{
  "head_dim": 64,
  "intermediate_size": 448,
  "hidden_act": "swiglu",
  "norm": "rmsnorm",
  "norm_place": "pre",
  "attn_scale": 0.125,
  "tie_word_embeddings": false,
  "init": "normal",
  "init_std_down": 0.0,
  "beta1": 0.95,
  "max_seq_len": 512,
  "max_steps": 7126
}
MLP neurons of a small language model. Each row is named by its layer, matrix (gate and up: input weights; down: output weights) and neuron, and shows model dimensions 0-159. Each number is 500 + 50 x the weight over its row's rms, rounded and kept within 0 to 999. Numbers have three digits each. A neuron's up and down rows have the sign that makes its largest values positive.
After each neuron's rows, "fires after" lists the tokens most often just before its 100 highest values on Wikipedia text that the model never trained on; "fires before" lists the tokens most often just after its 100 highest values on Wikipedia text that the model never trained on.

L6.gate291:457492448564526438504577575493459567492510491554541520494484470575450488502520441487461523571520390365484456361510434563509503479545511527465540472590537525461586512515428503499465503463518477463545531561452469532551521489508521456397548502537527561527517524557514434544480465459468527410566571514474434511518494500560496527428516496464563559499518371580613475551515507573463506454513521524513582452530425547487367493549471494455470405543521460443491525398522581445466430544378516
L6.up291:480523498455526553532531508617533485497542498473389534511552491449586540515554499418441558482351459523473598457511454481523503512485569467490497347471484533543485377459518470442564494521579563480519447473536545505492515575467449580487539513480490485476495479517513551489508512448533502454569547533478493472410423502538478414549498431498513524473594474564582494495428493522516493536579498459495478607578511516556448435500393447427481474445522397584465527554543563580439443413444482
L6.down291:490587538517563549529476514498529417427583503513506444423573494504554415490561489423403403540604405411481512503432505536529491501501520441488510429518497460537544536463437513507550437461500472401498376581485521455381455511496483533462520521478493500478455524416573442527489604423486458361445568443443529535467531485513468449552528526437521512420445440491498539515534471581582516462481452506521608518434533548506514604522493561482433527504517459584460480527467464494524444508535440
fires after: "ne", " re", "d", "al", " de", " dis"
fires before: "ough", "t", "g", " to", "ver"

L6.gate345:587521523539415515444491523451515541502539524506533514551522528514542478547515524465439529471615468534507587488484555518584532537526597496468562473521592518499522547500401486493468553495467519443545559545533552530500461510443541550530605546578528524467524494473477587574539473389486463462456498598509474520517491518476454516396481465502571557463479555503492441450579513514574599536434502527579578583463479475586508427486510421533569491538547554523481374380441484582406538504614455
L6.up345:531490519496544476530569476426500519463563497474471449603438440509517465574460511512525466439593523510453497444471465489557549556555617528448515497615471545506485542462415507560465507486468440509581555501515428454515558547454600469491506508533482469539492514581485441436542496407444460439506515555407473562597466617566514459417564497413604535481399476479480478496496489491467484613385452524528539539512412486561498445581551528406462471472467489491488529463501501464539440439538599
L6.down345:481557462481561463548481404487535522398521438481543528605493549490505540551456449462631491474577550514433515471439457489385460579594433514478543425504565552520518550478491525483523495553499480437544484456459459462521422449370560484505494471484503468529523527466448501424427501500515466495463583506513424547508464450556583459408526420521479473482463558529511486480445493609475484432574539529626516561523557525557495441506556464483474516518567557335467576474515436482511517516559548
fires after: " cl", "re", "st", "oc", "mb"
fires before: "s", "ure", "ed", "ing", "ur"

L10.gate9:531432382506449443454522467531532563488563430504559527480555513530548578496502427498490520507580457526546516500511524496549468568472525499532463418512517504481561481423524599481606514552485539569424517506462454472517521626424409448551466516468515505503419523586603470457553572470508550567564573474482478498522492463415489525469522401531368484416497480455382543439522533428608487488483532480414464440593424502566456529525440500439532478430446459482532481446461541562483533498499532
L10.up9:479560457551449539535497620471424555420553467479488475445539483596464471510437485550407540504519573464509551404525429527489498549525461514478459581534473433577569442441511545360468603443473497490565528454565466537477487561492544524419425516537489465407503487559444472481533427473529524459595525522603482498476542466451522486443493538489496498443445431573537469523472492470550436473527431463546503522517538489528500510501489480435590630592569550606479481498488558511439606540447472
L10.down9:444542481497525527549568535520577498428539410498502503519515443567551442485481495430433545417502446425488481553530443500554546428461454467415465489497480396506605479453506587449559486582603493539486547574521558496549517596492506504526402440521490512469540521422522489566345493452486487530593451491491536435496496488458528520414495517561509600469428531497546550390457497474459454544556514534420449481502493548550451520543405572527526484449589468522548442452474477566604539532462526
fires after: "\n"
fires before: "==", "In", "The", "===", "A"

L6.gate447:459570489508511529352454446545584601475513513525538531490495478485479473515516520516521464557517410493546553480537487540548453539462491633517556454547508621402493423478398433490501547590442543516530476434525469506541443486520518569496478470508498409430500443445485442448492449551502449581393480455399510427507573519545515437536493490479437584475423499553595545464403563551440455491535485512535491535517508414529487523408538498515576477432526478586498455439489503524613458471505513
L6.up447:510460555436546527482435467540530462509425479484570439456462455425524468475490571479444377502550433439536423567509545487451447583481475527432552520463455630536485432437456415506480409511538450543487500536466554463512493515521580538506520452435476475482475504505519519478582528527499547444444492495465461404528577464535543454549481380435472490526447427594611549471486478429549537467540507551414521493460380548493493530506425423540546441422498505501508440405522475568591575516478451
L6.down447:571452515598509549516549428552513486539556483489560472493471464539509474566568600496501533459524503542466480559520524577451523540414506498472439556499520469444483376515588480513461539579498493449525574507438580582613487536451514486463541454504518495413483516487598472441426547550490431444469499463519440493458486477436405517542529462535555345456552551590445484573474482465409430624493515489511499573509434470507471544457512468464527554577506540429524542493572511568601542450553507
fires after: " as", "s", " E", " Bo", " O", " As"
fires before: "o", "op", "an", "ton", "um", "es"

L12.gate149:408522537420461571485554453531480466472475383513444419488445529543516511454484491540466503494533441458492566430507497563434564585460574607473520523477502511471456588474591608546508462496567560360457448473538449497444501435513474461499515527486545578453408448477522534568453498527536543556526571557541584543483477553538438492483462533586536529474453537529454516489547418513295492447510519425528408519551492468557571486503522529560550523513486507582501486458490464497554510562504480
L12.up149:467521430502493441461522500495537502448437417441443498522499473455530584502572480378603468483533569525522525424545475533505442618560465470440462538474607508478535477476465456496457473495491590521517469525395440526524504415503463489462437525505471497499547548493508496542529412461537382491575575453521557541495402546455320493534527450515498467414524431495478489434528476590501457560446462505509539530489512524491451494493497498441405381453430518473400478524521430486506489626502485
L12.down149:443508430503468558528555501547520626441484561557507563502493536482588432527483558468496450560531421424468500508474461588505527684457443431561544461448484531503508493553556535490491491422493426469491545510549520402422502410562429420465525499491555514465479457449498439581479471501535489532539589476572525534568559496504497501471470529491447535551493477507517574542447395532493479423460546497480385464513569621423493484568517463558518572540466546447533490481514505473394498421438538
fires after: " ", "ad", "act", "te", "ro", " con"
fires before: "ist", "t", "ing", "ities", "c", "im"

L13.gate361:439548415463434528522510551526477417535500438602500516540568489480435355489417473560482494512520470503481504518507490434523461443492565397453574516535532491436584582594537444509586439449444464511519488506471565504502458434504561561472563470353458474449485585531529510439410446409510435533551504482495575567417555546493476437498502489507466464501465547504473562558516495457471605451485551570540542429465603465519479509515476530412489456454556522492549535486554573436581523514468451
L13.up361:488519508530539485560481555432391522506469468557425441559517530489398515401508528469520566491533484490532404474577528490581504422584554453539525496493417500493472536401606536518492515571490585536566476438515568484507507433418500516506493468490522434398465515529490503543581501484515516457493474470603513412475416562495510448479474441474443533461397572581426526454566488472529507505509481503517486481431512427517422485526485498512522573482553378417386621423484458458469554426507516
L13.down361:515497519433513576489417476483459429550553588577542412473560530510478375489435516523507399499545542476468435396499513557524449441498508525572436525471411494338634436563481545459502510478470445505537497515466576461512499443568611498531525527462510533570503489598516510454477422509482474539537547451560493545516566549491558508495523505513480494530543517518423477611490523495584532583491459392601516510547458431592550483568491501453477542501503488609519529490503543491445483528479447
fires after: ".", " 19"
fires before: "%", " (", ")"

L11.gate195:478475492482527507465460468464580543458564500549484499563514527456564555520493505480579515531497480541638610483517420493438549545485548521528433493451514504542433557513492603537482590522577477431451466489539549509469578458535470501433490480496463462505557418515485449480474535449451575439505449551574497469466490538509534585470547465464591491504435435483453485526412444488424367479577497443621452351475466525443485498562525476556387523473471504560362566487567485482543497531510516
L11.up195:536547538506550442526485478539556472597533565503510473558527520483499541514539412478595448430600555533541596408581566508514512528494453515571476558481488498424416523480608492547396543441468460490551413531555551468402459492483556492544504495460455568550507557490510507465487596463566571454446459427542431498495512463481476552431516459472572559436483516437583390472602572463456536553524450535454422493548494520497477642473443507523573451448443485482480489569466510488460526504460550
L11.down195:499467487514535587574547381507479453498499501523583483543480499539522599444522469494537469524488639520504472490536492528565597595484490552513470464585503464473419555614559443557470478440489540458543467512472543553399460544575419433518545549455517565435481490482497426406455543485431478469372493403502525570509550530453541405449503530491464412535548545443540508560444527492412485424534487479490462537474548426518499489443454490476499561476409453397465443506507442513509538537579520
fires after: "s", "n", "ent", " an", "o"
fires before: "ent", "p", "re", "ence", "al", "in"

L10.gate209:482450475496540436446441632485497493499396505483524513425561569526441487462402397490465498441516472503517394490504525528481551549534572475510450488556462535485581496501529530545422563520479485460420525509541437503458523568561450472461527423515535589533449578540543515473527443484433498561483438511438446524613534412366568511520532499514482556480547446580477499444501444486554460457577416548561570526485439523473467562558476548526512586475455478473501498457605443442394544565463444
L10.up209:494434459564440474550453524491471444405517492452513570500568524536484465515628524492418474558518529455491518535458512522488558465483569597535505520511511481453564455511430484506504519506460590527493391562621519445559484505489470487573510465532482542478582503500474417449479474424522577557529559359417580530591464429388455508374487473473516496532528478596522574469402387439538470535514506502548536481439542572450480506452441494543530477515436487562524535470566538478484479448532422
L10.down209:497579458479515418465433592631446628480567359457494511517526403462508462459449521399462507534461516536535548530383539496468460443497458474542479466448427450541491474507619545478563519467450459401505575494536482491461604514499436434419431579560478519487583458523569501531465466547513524509538485441434525457466511475496502377465498547537510517442535522517539441524582486475504542480486463565488503529542531522515397448470618472488513487575507505482491476581547441536470498530569521
fires after: "\n", "==", " ==", " |"
fires before: "==", "\n", "In", "H"

L13.gate194:518549484534408419515518530441571508455623558551557405570526509624461421592410535449564497551499481607513545605468517444506453503507448510510519569479519490422519498596534533511489549465537514487504498479485571477563533410513479477459615446484490537486466498432541415526466478576511458548500532572423531580555559479439429459509451506564507501472524458480437499482502544541558554516543489421473436560537413557507556506475506521434430474509563408493436422529467610549522536458521490
L13.up194:459581533412481526527396512603478485527423457424485493469497461510455531515594522457554494482490597467529530496417471545450552608441561457547553482505559496545500416469419547537544502518452453508512537464447648523456418517486518524498473460561518527480507486506594564474484387555501421547541490547551538521463416485592562580476470477496513541433552528502497557421524440483445385556422545433460427584489517496477484516553541427528532515563543520476470440395523416501460530448520504
L13.down194:443465376451412424430447635557464445538524557471512477516449477467559542534528527439572505465450557539507514481513504505485571560442504438555479504471495479600450455465609482562627505495499565526495485474489533457558484457449546573413450476545533432460438525637447488512445483531512514485512484490499585453472550482532495487564441496460538447551471519551512549520635383458421432521421578438488485537567530508492438451408449458504462540436517498521515518528497471552526554469420484
fires after: " a", " su", " as", " A", "e", "s"
fires before: "or", "es", "om", "est", "um"

L11.gate173:476585498539501461455465442449560548576505473494511492494485544499567434482490533503459506483517483551515418403530587450564451435473531338583455472606501456516534480469442529473607465603469514419618438492499483536496532547459484518434516420517444478376474433531462466485490476516476458500592521454536580405476507531483417537470426474452487423530533414598522482541424501450481504567540497478427526442482491504443445585548446469541491500418531483562525437414451530442539508487479486
L11.up173:487486537491496454533538548484484439453479454593495518532528553488437378508443518410414504515490486503532542407583542568504465423543578502522498499487489507414412573504508486504525540497494516528472529494470589511540423461484482505495532490507384564445579443501392490552596486587516462391482459525430537489500384445608543527534457460447463476463518529388454530543459467571524534509505461478530497484481508587497530531553492606331444550438516431490519477577513492448489458538428463
L11.down173:523593500547433473472435493490516470481586473511443452499485511519598476472512473456508467509488505486498356469395481489488565565459503471518395486551452498460555381387563512436386440507572536415597500473477460585479436588532527423514467524517536446427474513593509505485499548488460435465488499486440503444324517583479445532488552502455516444531470489527558487457398497518426513486516532431532513429484455486571458437487426480591518521466513584525457494449466549454510505479524458
fires after: "-", "ent", "---|---|---|---|", "d", " De", " E"
fires before: "-", "op", "re", "|"

L5.gate318:604510431475468509514564523399491450418602413455456589583481493493496481543553535484515518485498596528544546478562516536479544550539472494543511356474515473503498488493489571547455524491469419590496376394573509488536453473483572465526563475557483534495467565468493539491454471491472484499506406439514596506539568550487593547473494514499490506487450559488539486434408452440517457614509519520530433523527443434615592411542477481530500516503464466521452579389471523547466464464418511
L5.up318:612473556470518539516525534516378515524553474476555493550555500436503531426450527502539493582477443529505489597440432498539477509488546438504471488550545557525525563602606627502508528543403465470511488566555443516588532534425503470468513400546449527471543558472589519447582490463436507564568470425423418530482478485491435523493374577503420418452565419423506513499560528515465529530532470421529534574524503533495483515454469471500463519468471432563623511515470458570506489462507544
L5.down318:457479539499498432542618516560430592529514519526514419549550525521530454504437400484525492435530513484510462495531548403567538489534563527528461560474504532530533455553485513538510504562492500514518472545541584399481449482561452389534494502458497498479513521516524543459504554480530466532596508528496484572452412483546538489487470450406502490408460537422547468485463501436480444536373537441505391646526575555513451411515511452463533472528487464409599470426578561466465478606605499
fires after: "c", "---|---|---|---|", "ur", "ra", "ec", " c"
fires before: "er", "-", "ive", "le", "y"

L12.gate97:471465355469502593493500473463490525448560546502483430504481516491470438555479491561460481526471445541567475488550546478484559412596593499488461558483470490502582550536460428468548488430559458563433438480494596543531454510466453520488495505507440502532489555457579502379438542494468606517561564559437500517432493543482539458499530520558405432432383420494483389390539564478509482509485483561577499539469456403550475486507499439462419512575516480436538545521555496556481523584444448
L12.up97:438502483508518459415454518448480476564456419547493492495560473516425482555535474579527567398470527500590512454545496402501492424541493442567468510522493486506494460493532508472475478489434459544586505495517493509556480422469554542520440586389595536589511594632593490526485397595524473470452436534545484421470502426469560598658455493421475534512433548463492476459514459487485492548509472457429499484418530511489472476434474554473497475483569503457496504564590533449443533595459507
L12.down97:507500432524464582480465448456569466462499555544540323451489498558439502528503474493513533451421472556584478483483512504522551459543496475490449523471540442542505455428466381433595392448475522500561561500471549493400470450538508540545456470536547530459534551614498472497466425464588489501569460515487506527543401446526434487518577465514536400489494539463432420495420457512550534437530513385490529502570473449490569430505516519499456563516539465450393459544488456482393521581455483
fires after: ".", "′", "W"
fires before: "%", "″", " /", "."

L8.gate351:600452508478466588507557564465421527506466458550457464589584451593562469567497507448557517459539471398498550536454575576480447549562474587402553464468513508489485469605484297523496538545541498492531612482465458500522477547502522505465450515493480539488528476535540396513510477380533541507491573499473539493515481450496457511486496593452551587517477493495468499447498469500513520518502553478501526625495523515495537516437550542489484458539517508450460508486439457453494666547609484
L8.up351:518544506476495509532449509442533448564487487538464516512453568532579584500480460556606543505496427407500568554525454512514556505473442506543488482557509547491492551540399433449520521570572562556537423465546439482498605538463458544457509448469527569485543459498572558530453556506472527488524419507517479546389476509413480468520518399486487455447505549401493453463513503590390549505483464545502521494484575472445432484548447519494445553363547558430517529464623498451558591605584473
L8.down351:461546508462479495464417471541562466484564528444459466428459460400527470372487509483496527452494497459466423486539440536580485522431488405499365519513466488451547537502522608406468324503535512407494457441489496493547527490474518501507418434481441539585488519528472456438559494492497459479565489435457547460490575524453522542463530575527425467597491436489556491494528471448531554442478546553473466464502434480349456454454537507473515553465546514486482483424436528418540381530487469
fires after: "d", "st", " pro", "gg", "oc", "ro"
fires before: "s", "ed", "ute", "ate", "es", "tri"

L8.gate289:470571421524575570488432492534468552512617535466426495538415429466419500499493504533467618453567519452424481533453509560432496512478490510498441551513524511536421512438479538486486517437572519555499449518430442460513521539483451447473361518566458450517538500495398452460527443551440451547446429479484589597503420421540546553483519458482550499478489573444552525494424522542528464525486461599436559423568482486525418479573523474511528499414533397524522479537493474522435508628504549
L8.up289:446508570527550456494500497529519514485571416514509514391542547395545447539485565431532517506595421519466448514449521409543458591467404490455510534539517544541404609563555580431513516497549482520432456549546499515494530472450582440422479465594472479452571505451481420465567519497415506477444492486515399533518518581525489572468437506478477478426417538570497465499502458476601526512535518422539466451535413487436588514497485474471534538501400416524505459485542440460563453525454404
L8.down289:483461484549493557502491483488475517500494504588549580459460533522563607399592411466485564532461504480509456535561587674462555567551462483535494526527587539486483513517524539572578503461472528416452591512503484502494420486411502489476375529410508516515522501559449427517477428532498480522552478526532581461478537592399518423528551512498521527450514499508580549489491508450481467427439523459518483493541485469455446419472480466477447536474579482567575471391518488617546411486554551
fires after: "-", "\n", "---|---|---|---|", "|"
fires before: "-", "|", " |", "---|---|---|---|"

L7.gate145:496535522494465488517464538446476566512530476471492532612583416508517602481514539425556524563513535447497525478517514527578602463541539506560521487474549511403548529515593474598417459484501526440510471590432468462546566435515532485533480549435508492477576544512485542430499557612505482496474447515537521488529493364522517446455516550460578514456572448453427547465543612517516417587510504516439491634561557478568453527470442481573521468516599547571478506501562525480503445427451592
L7.up145:514476559545488495481411550524494459453548512456439510574551432519435548479431536518437550546426589541518459487446554508532511467540483501508468495463576573444468443471486451436453439495630527480493473571493437454497518524473537519529454405458517528525468583569536529449499543604482532470530385530476539475425489415548464588432459510522587526480482466430438452482556440627492454577494439468489555558519548499458451554323502457471477450499575537528499514445423500414423501520500452
L7.down145:477493411541529457416512482553482600430470596524516522458527407568528520526453489409526507512455490473422421482464410528492529512536451473502542492537555499463623472501613489499560518497550444473516501472409539359462389523507481465462478464500487514484471527419525433524508515511416423441506473487439532464516485538583412511510526454453415476558539452443501600538391459500429459509530484545475475500539434500503560388497477413459548502579495520516550416515540545378541540502576493
fires after: "al", "ur", " met", " dis", "c", "u"
fires before: "er", "ough", "ver", "or", "y", "unt"

L8.gate284:502488512496446535585504527520507516463556480515464514508419414376505523581487536560618544532521492471498557538455535511441546436502524475457480566475489533422495484452455524479428562464487507503540506496434543526426533541500502420468498385383533465553560388608399506514433499501518521451474484410465557573457540394486541570493508507530476513454466470414422629479564428451479527496494499479500526585505524532421548521581555469517497504479570491567474357494542555439491527496439571
L8.up284:494557556483514478509463515478450628577473464444575475617448484478590506507564397497536471599481384527501531573543498539581544395496501576490424436481581540468506546456446525570535516471504494428562495523497514448616531501513585471451488492441429497468457490452405553500480466525437516456587509446460495612543496505536494502487348422511500501445514536517512509524505483528487469488491555496456512484474460430473550499555484535558433434481576547494470430541562503510494529628594554
L8.down284:592524523482507484421540496442589574529487454543488515486580641500523582441505494518522539414363536464485511450537461432412473472455546486500542466539542573458451465536435491558561629511506557516517386447430492560398562572498459504560489540477513427407494489459516489482544490514481521464494493466572457577462439491599503455602483457518461503490558564456523447498477517504541510473507480395522424522490435591587483442502587536472544529419531553512455547476495463545560533561505463
fires after: "per", "ent", "s", " at", "im", "e"
fires before: "ment", "re", "ence", "mp", "di"

L13.gate52:462515430514494466478548601421464479543501501405436504456634543515419428417505522491431520573560500476501498501450500461483556518544459596571466565472508479592507462486533496581647576535484579402496432453502506480514518483484460566534564561581551544487471464542486387501518496427449448510527419489509541453452540498436465476451555561455543536615443470495537553589445512461519515383536442477431459484514450551485496462524451444483550580584483523510561483469547500551476556551523502
L13.up52:499493513429582564475562574493558571496461424568449528462587500546487442499505484435515438398509605483503541514579467533500506479517410541493510434545537602547572516437513446468556448463516514506464515592592442474406652507465560456479523459560484473427479540462543458560557402463482560469554403427566517508534512449417522504588512481514508523565526477575509463531481455409528516527431535575563575444464529481498500558499532412489443481552408568531560517502527505524506540480558488
L13.down52:483443477420477500512469374497536419509507537476485586548452542420391586551506482559501530587493470427494473424475571385487507470503498478553528498511537494394449448627556426446500343541378404539538486470436561483496494527515477604528544514479468506440441541455496517529439570468494499544447557545472464602543527562471560478475533599442591496499481508501466521510525536530531476463460533493424495500473463564557491440493533455501446414435483474476462508510404506524477480559553493
fires after: "\n", " |", "=="
fires before: "==", "In", "The", "B", "A", "==="

L14.gate271:467580542530479560456474494467550588458428510452545549467578510580552389547514451540548569587535657522525478503516555605530457464542486518372416561489495480440534558483511568538454512557469533559500511477592505542415496443532490446444532472544474449484467491538530440444536454548567453579530463523541422497531542485441443560477522438516512552472497500598468575480521454496471472465515520548488481483470571496490437480551400494516563488402417498532421451573460469382459512442467452
L14.up271:514500405487493531481515540521542501523593503454507438467558406590509477505476491527388470495513472491555508472524481498562519559505565564481524449427464491559525505459486514488565543545545511520490518482538456485500504495502566542577543532467532518427588520552502518461507565493481508438522403508461483545570517501373555522568453452468397388420423605528579544485518410439498461399476457646500565618485586554539555581536450448426476538490504538526564483418523413507464526583498492
L14.down271:570465558531549599512559358580500500559505515574451465447480466435448517503460536539445451522477524456470565457511473426434544411460538460534476522511470616478485574570506489448465320521480557456421486514483503496487360533549506570468537518474491526473439457476514516496539502413496470467499609497523616525467440582499492454487507561391508472401499454435474419503456518596530497507458521437476553488516504470522529513515506479565513570478544456498526455447470475598446523486511404
fires after: "\n", " |"
fires before: "==", "The", "In", "A", "T", "==="

L13.gate146:497515456413567462451436553524518524464461439498526463481484570701497433419576562518526411576555543529427507495436506529481442513447513518486480418434521504579495508482496449597538484497517481486556454469552500532488566487472544446495555596530570447555493529470445461478539493635532570481522394496603487433512548498571579513452458488511485453433517451403466486550552518452573457473505473563544577561586468572579443451485496460455549525520455524538464520549466471453542508510483573
L13.up146:497525451486516502590421556430496491457440505518485605412574412486460467550483512476473507458549437524540399559485518502556657586564421487430518557481497481499528501434483547458489587502538556570461510579513498443555640500494451453536486544483559490438532576476547490454522457429411450529458502533382514556523418452561434512518609505482576496547547530515471478444496522504526455473507507459488432536529602593460429549579470496443527461553557438523472536520523478487454564459518492
L13.down146:462450594543491526513509463519384442555498504531436478561424605454469514512491480534592544604442444358552476399580442532482455426464472474535538485499526541497435509544443433518499685446437580497529456562468498511448502492483491576524505460534489529461463469506410532533474532507572493447438501525508589568507496600513530512491454479446522513427469433568485416464555507548443562537441516471493522456471457450431617502474430507543417485406516474465483544465504546541497489499515480
fires after: "\n", " |"
fires before: "==", "In", "The", "T", "===", "S"

L5.gate82:417471475573496537461476551491466463515529522550453440470453523493497523491539475561455503480375503568513523534505441459476499443553469544419524525504620502497475579526525484589477493542559565502535324576490547534588610491549492491524441516452587523501487515535537548568579559530468513473506565503500506561433454548431470458603491594482563569362508584473541566488558500507451506592513471525532553563485424479505527507529507551430584537557529517545576441515496456546416487471442443
L5.up82:499489483568448522571504394591564476471481577555500493483572475497523425503524444563428472469514633551470520419519520553670473490376480531455495491365439508544438465552509509428535443533522470490462553415546516462390531585568409572438438602545501544546498447489524598478416457445515543549540460500528492535509468463487455519456578509498534486497550408459446567509521512519511564483564507551399467492513505496501547519510454476527507455522399481549471467512463495469520549474515486
L5.down82:479483495560434618477446480544523413432521551487448509479511513481408431432536533578469528553410532420501514516555544535510503436538513505439513483428538389559468533482582442465559516559530497517501527509476512471439511434509400440488560442403529523471502468481459551478555482520515525553642492469548458575481471517503539540572487491475491510585595404482597572571461573538456506639626539501507545496579543564372514465471493459477509524496519563506509504446536443521480448538469508
fires after: " f", " di", "au", " F", " Di", " st"
fires before: "ction", "re", " in", "ter", "el", " on"

L10.gate211:379517518562456491528510455500557518457496430613529479528543523534468501547508544514421620452500432561475448519480527486562467584461481553446450509440481471602551480451509509561523552589492544634468544551570612532513545497484549433516540605458554477493434526468470499504462489513486521526499543486539482553564459473539568562460482402548536460445534638552576476564409481509492473492410512482491422425508468513476445539524444428434509500484458525559432482583555530533475537551404445
L10.up211:476592516537563499440541525466549541470553527571541488423503544584483418463541454528502554456425475526530488505431487479605540529435530466468526624519498421568537571532501458602565527539473516585491565506447463519565620506439604414491483528487469458521529478478446458612454512535507447513551432476468499490573490410398485499536410459559563513409500469450387448484502462498523434458526523507626429564557421482514504591496477505443505550512488470450492444545475534501465513491447542
L10.down211:468530493415542461490471551506522608537491513493602499460485377530523404456469498383448556535499426476487581465458501546474595498536568429506498513569450515455497503478483524559491466507470503460525506478558505587477515491414456512513467484382479428531546509538461406522506438515498568555542468548496473342444528493532483537396576495405468521494499489465498548494537536550450508488537517571555471523553522535566553494475497564391542431493480611546449408533568436470386573467547519
fires after: "\n"
fires before: "==", "The", "In", "===", "A", "S"

L10.gate200:427551534545507538529480592493417508549555604503437536524501436467498593459570585499595531438553455370576444528553498501517435454511456461467472449452507511492457504403438574504517543586577483465537453551363511461461521509578504494447548487577515512540492504429546497435581497494517387512457449564475515419446494511519541502422477468560560477520569552496524558520431424601556419531557490542511478482573457433487488478587534559448506522401492477503510566467479508556523457460487530
L10.up200:439472521452483535404525502512485395614440535478562475507446509415522587470476505459461521464502471420568451397481506509566455564499465641510485492570482408585540533480542477520495533522434531549475500470570464547469562471460499453508500486532440541495510440493463422521566394396399570524534544435470562555445418408533466529475490532531418506522488494445522452491492621555526491448491504458500441507595427530424448483562496457533403554502465548559470525505497470500560523509491383
L10.down200:504511505529433466529571509532516559494465488489462432569497534488503549566526493501520427505514503438438490488464538537549507603463570485516502518562553482555376516467405548558475494531512446406557505523495669502480551590543450441458639547514534618485586487515473513502519393443511524493387395584498523456457545441592458418522501585493554504569479496561447430496489446425496485492486538486498512408498549443577532454575500488461541440446466552507544456530485457451538488565471488
fires after: "-", "point", "---|---|---|---|", " first", "app"
fires before: "-", " |", "al", "e"

L7.gate373:463537569463480626507509493526569507517402493503449484479556521492510486476520401521499510462556515497503501491491534516593464372565533434425538503494500491474495456447436454531542538489462455463527460512481451481549475478452437506457523562473498464493452541690520583528560485484494484534465558409479511611483464438559574505435459530376502577520399601430479531521513559564463560538515554460519443521589449508505467421469557583497494507479532463573544479506422493477379533522394479
L7.up373:632526410490487499469530495432480497490527545477549467493521405507572477547545526567544556473465452479480443576442459489426516526458592502431522460504528492593625577548400563559459572474460505440540574481586496513510397545443500499503439496463501509522590499551500473448475429474517515414558348456476527527547469396574530493574434537437484461425550444570519569506473447504539508562455463490498482556520501553437529435435535438516522402416501532548494549517477441486476528559520508
L7.down373:479511486520465477586500527456495440448533500432512475489531477476516542540543596499523547504534561492443438570539550391553618497477481537510502499562501442468443484501515540554498456559505519436535537468489622565564612429417466511546435446503523386573395493484499411437476486560504559500533480499580420504480550484496441581480518518540394551493506477518528540495556434557470488572488371528570423486532519483413591411416492464504548482515572433492541482479477475434519506544442605
fires after: "per", " f", " inter", " F", "ter", "s"
fires before: "or", "re", "ence", "ment", "er", "el"

L7.gate390:463434527493449441389492529486604464465472519453467446631511569479443491551473506520500525531489521651536482485467510432468418495500466488522513553465486503474538607450473564378423564424589554548467477438480510590459464492458448531491544494493662485511596536470566462500510548511523510517504468593509569485515485548509539507577485460500471492500456502524470456494494479439431508478481401481474514563451422408500598405530533510533493471521577491502501579430437578555541532532421455
L7.up390:545484549481503483517514557545450478455504505609519505532521499494479458539488513489516549505571534516489521537517486371538465556571439508559447452539542502488483380492454568440516475488548500438475441435491449456396490459548475468455471458464436484524424577451516546618528471682540507446481448550504422467495549589579556441514495536500547498480394583463554415445564551485553432494571420545513592520451522473485502555457468487518455580508443424490576564478468564480538498484479385
L7.down390:577509534542540474443541501467483410452461594423442489445487560435489593497514417542536630527419498562531460483452528448517526403423491539486547534545414455447511523549494498490494538479512490511606425547501471442431539465488553533490487395443548507607486480510524558471521389554533425481527476492551405588527513536520571406532550514501501538515505556561579434427526544536538447461523428476503437474376440505477503461575476438481492431495480450576538549492477523509454397436491513
fires after: "|", "\n", " Pla"
fires before: " |", " ", " Al", " Li"